{"num_hidden_layers": 9, "hidden_size": 256, "num_attention_heads": 2, "num_key_value_heads": 2, "head_dim": 128, "intermediate_size": 1536, "vocab_size": 1748, "hidden_act": "tanh_gelu", "norm": "rmsnorm", "norm_place": "pre", "norm_eps": 1e-06, "positions": "learned", "qk_norm": true, "attn_scale": 0.0884, "bias": "all", "tie_word_embeddings": false, "parallel_block": false, "init": "normal", "init_std_qkv": 0.0243, "init_std_o": 0.00573, "init_std_up": 0.0243, "init_std_down": 0.00573, "optimizer": "adam_variant", "learning_rate": 0.00114, "beta1": 0.95, "beta2": 0.95, "weight_decay": 0.067, "lr_head": 0.00354, "max_grad_norm": 0.5, "warmup_steps": 356, "schedule": "wsd", "decay_fraction": 0.441, "decay_shape": "linear", "final_lr_fraction": 0.02, "batch_tokens": 16384, "max_seq_len": 512, "doc_mask": true, "train_tokens": 223900000, "max_steps": 13666, "dataset": "wikipedia_en"}
MLP neurons of a small language model. Each row is named by its layer, matrix (up: input weights) and neuron, and shows model dimensions 64-127. Each number is 128 + 32 x the weight over its row's rms, rounded and kept within 0 to 255.
After each neuron's rows, "fires on" lists the tokens most often at its 100 highest values on Wikipedia text that the model never trained on.

L3.up1137 [156 146  75 140 156 121 201 125  64  96 160 138 142 147  96 113 131 116 133 142  71  87 157 162 106 133 127 107 120  93 107  60 160  15 139  60  92 125 100 144 129 106 184  68  97 141 172 129 106 101  93  71 116 107 158  98 123  78 129 207 126 110 105 105]
fires on: "resent", "te", "200", "-", "ow", " sing"

L4.up529 [148  94 117 149 126 141 133 131 199 132 149 108 142  99 122  91  48 120  96 198 121 134 199 154  82  42 102 114 121  71 137 116 114 102  97 132 114 138  98 108 114 139 117 126 102  76 112 138 137 117 105 167 145 161 117 129  44 155 150  93 164 126 122 145]
fires on: "i", " l", ".", "or", "our", " oper"

L3.up6 [135 115 170 124 130 184 125 122 128 170 176 144 131 132 147 103 108 124 140 105 131 111 129  24 150  77 114 134 159  87 122 152 111 103  84 175 136 137 156  81  95 104 103 158 134 137 121 141 125 115  96 124  63  99 112 105  93 123 137 135 120 126  71 151]
fires on: " m", ":", "%", ")", "H"

L3.up285 [129 135 122 207 142 139 128 177 202 192 100 149  75 167 109 126 119 132 134 149 146 126 120 110  84 152  65 178 135  77 110 134 113 146 158 129 106 122 121 104 105 113 151 156 150 158 104  95 149 160 142 148 139  99 148 172 106 101 133 146 110  84 117 132]
fires on: " received", " served", "ine", " rece", "ered", "ie"

L3.up917 [166 183 136 120 165 132 135 105  84 150 185 108 122 120 116 138 113  82 157 142 116 162 189 152  99 146 103 104 128  83 142 109 157  54 157 120  70  86 122 115  76 144 167  70  83 109 130 126 147 113  94 137 130 122  78  44  77 129  85 186 165  40 131 118]
fires on: "ified", "ated", "ternational", " number", "te", "ious"

L3.up1288 [135 130 145  93  76 155 138 129 139  65 158 168  72  94 156 156 151 118 140 149 118 143 124  92 115 153 175 103 156 150 164 140 124 168 169 127 158 118 155 101 140 163  92 151  88 121 101 131 145 139 119 149 127 126 111 130 170 119 137 103 112 181 140 169]
fires on: "===", " Dem", ":", "-", " Best"

L3.up1140 [130 137 100 145  96 145 147  91 140 116 114 132 131 142 153 160 104  95 109 191 130 100 168  72  81 131 170 174 141 133 114 138 119 148 154 172 210 118 102 107  99 118 170 116 131 111 112 156 125 145 170 121  99 128 130  79 148 117 144 107 114 177  53 170]
fires on: "ic", " con", "e", " ex"

L3.up1253 [157 217 130 160 169 115 121 152  43 185 181 123 132 155 126 168 118  73 143 184  86 106 123  96 109 110 160 185 166 114 110  99 185 131 125 194 122  92  89 174 122  72 158  67 120 111  99 150 143 108 167 107 103 135 146 103 147 157 139 111 115 188 101 137]
fires on: " American", "ican", " Can", " known", ":"

L4.up1115 [ 83 145 183 135 136  91 163 100 138 133 102 153 164 165 139 131 164  96 161 140  87  54 200 117 112  82  84 141 127 102 161 191 160 115 177 133 127  97 155 148 192  62 131 142 119 119  89 228  94 117 165 119 106  55 149  64  98 129 141  83 141 142 157 193]
fires on: " in", ".", " to", "por", " ("

L4.up867 [146 215 151 127 131 153  98 105  55 103 141  83 160 165 155  59 146 100 148 168 105 113 124 142 132 103 166 125 158 102 166 175 180 135 118 141 142 130 144 130 167  77 162 116 120 175 186 192  87 102 100 113 101  67 125  89 149 144 138 126 129 149 124 138]
fires on: " F", " C", " T", "f", " It"

L4.up248 [129 164 140 117 158 149 172 157 152 132 114 135 119 151 126  83 145 144  82 101 131  85 158  91 131 134 153 151 128 116  71 120 148 134 164 117  66  78 138 127 130 107 104  81 173 130  96 113 164  97 180 110 110 129  67 142 140  92 122 204 121 159 157 152]
fires on: "ile", "hen", "ince", "f"

L3.up931 [114 153 124 125 124 105 120  95  79  99 169 145  94 142 102 210 154 172 138 132 148 114  81 103 127  92 118 158 186 124  93 198 163 120  79 136 174  83 164 127 118 118 137 168 119 142  26 108 104 128 151  83 112  93 122 157 154 132 138 125  91 139 123 162]
fires on: "als", "ts", " s", "ons", "s", "ics"

L3.up1129 [127 123 106 149 133 131 127  94 109 157 167 121 131 154  44 167  78  90 112 181 123 117 163 118 115  82 192 132 152  78 120 109 152  83 112 169 144 149 102 107 151  64 133 108 137  64 120 181  47 109 113  99  79 222 194 106 101 118 174 133 180 167  65 133]
fires on: " or", " and", " which", " who", " ab", "resent"

L3.up398 [255 153 119 161  83 151 154 165 162 166  97  99 124  83 113 219 126 147 126 123 128  86  91 137  96 114 102  96 217 116 170 144 104 129 122 176 164 128 136 140 155 139 117 136 139 136 150  94 149 117 139 128 109 162  93 138 136 201 132 169  77  92 156 192]
fires on: "urch", "ock", " season", "ology", " District", "alk"

L4.up724 [116 187 193 106 131 147 142 133 105 185 161 132 146 137 150 118  74 116 120 133 141  73 198  91 146  71  81 120  97 111 106 153 107 138 105  91 141 139 105 144 193  87  95 143 131 121  98 152 157 118 169  79 126 125 114 138 110 142 135 169 125 123 125  96]
fires on: "\"", "wards", "ward", " of", " des", "é"

L3.up1096 [112 164  83 135 120 114 121  85  78 143 162 130 157 140 116 149 108  85 123 200  94 124 170 132 122 115 128 132 144 123 123 112 125 114 103 143 134 145 127  92 175  76 131 118 104  69  76 137  59 119 113 140  70 189 149 183 119 144 166 107 165 122  95 136]
fires on: " re", "1", " v", " season", " ass"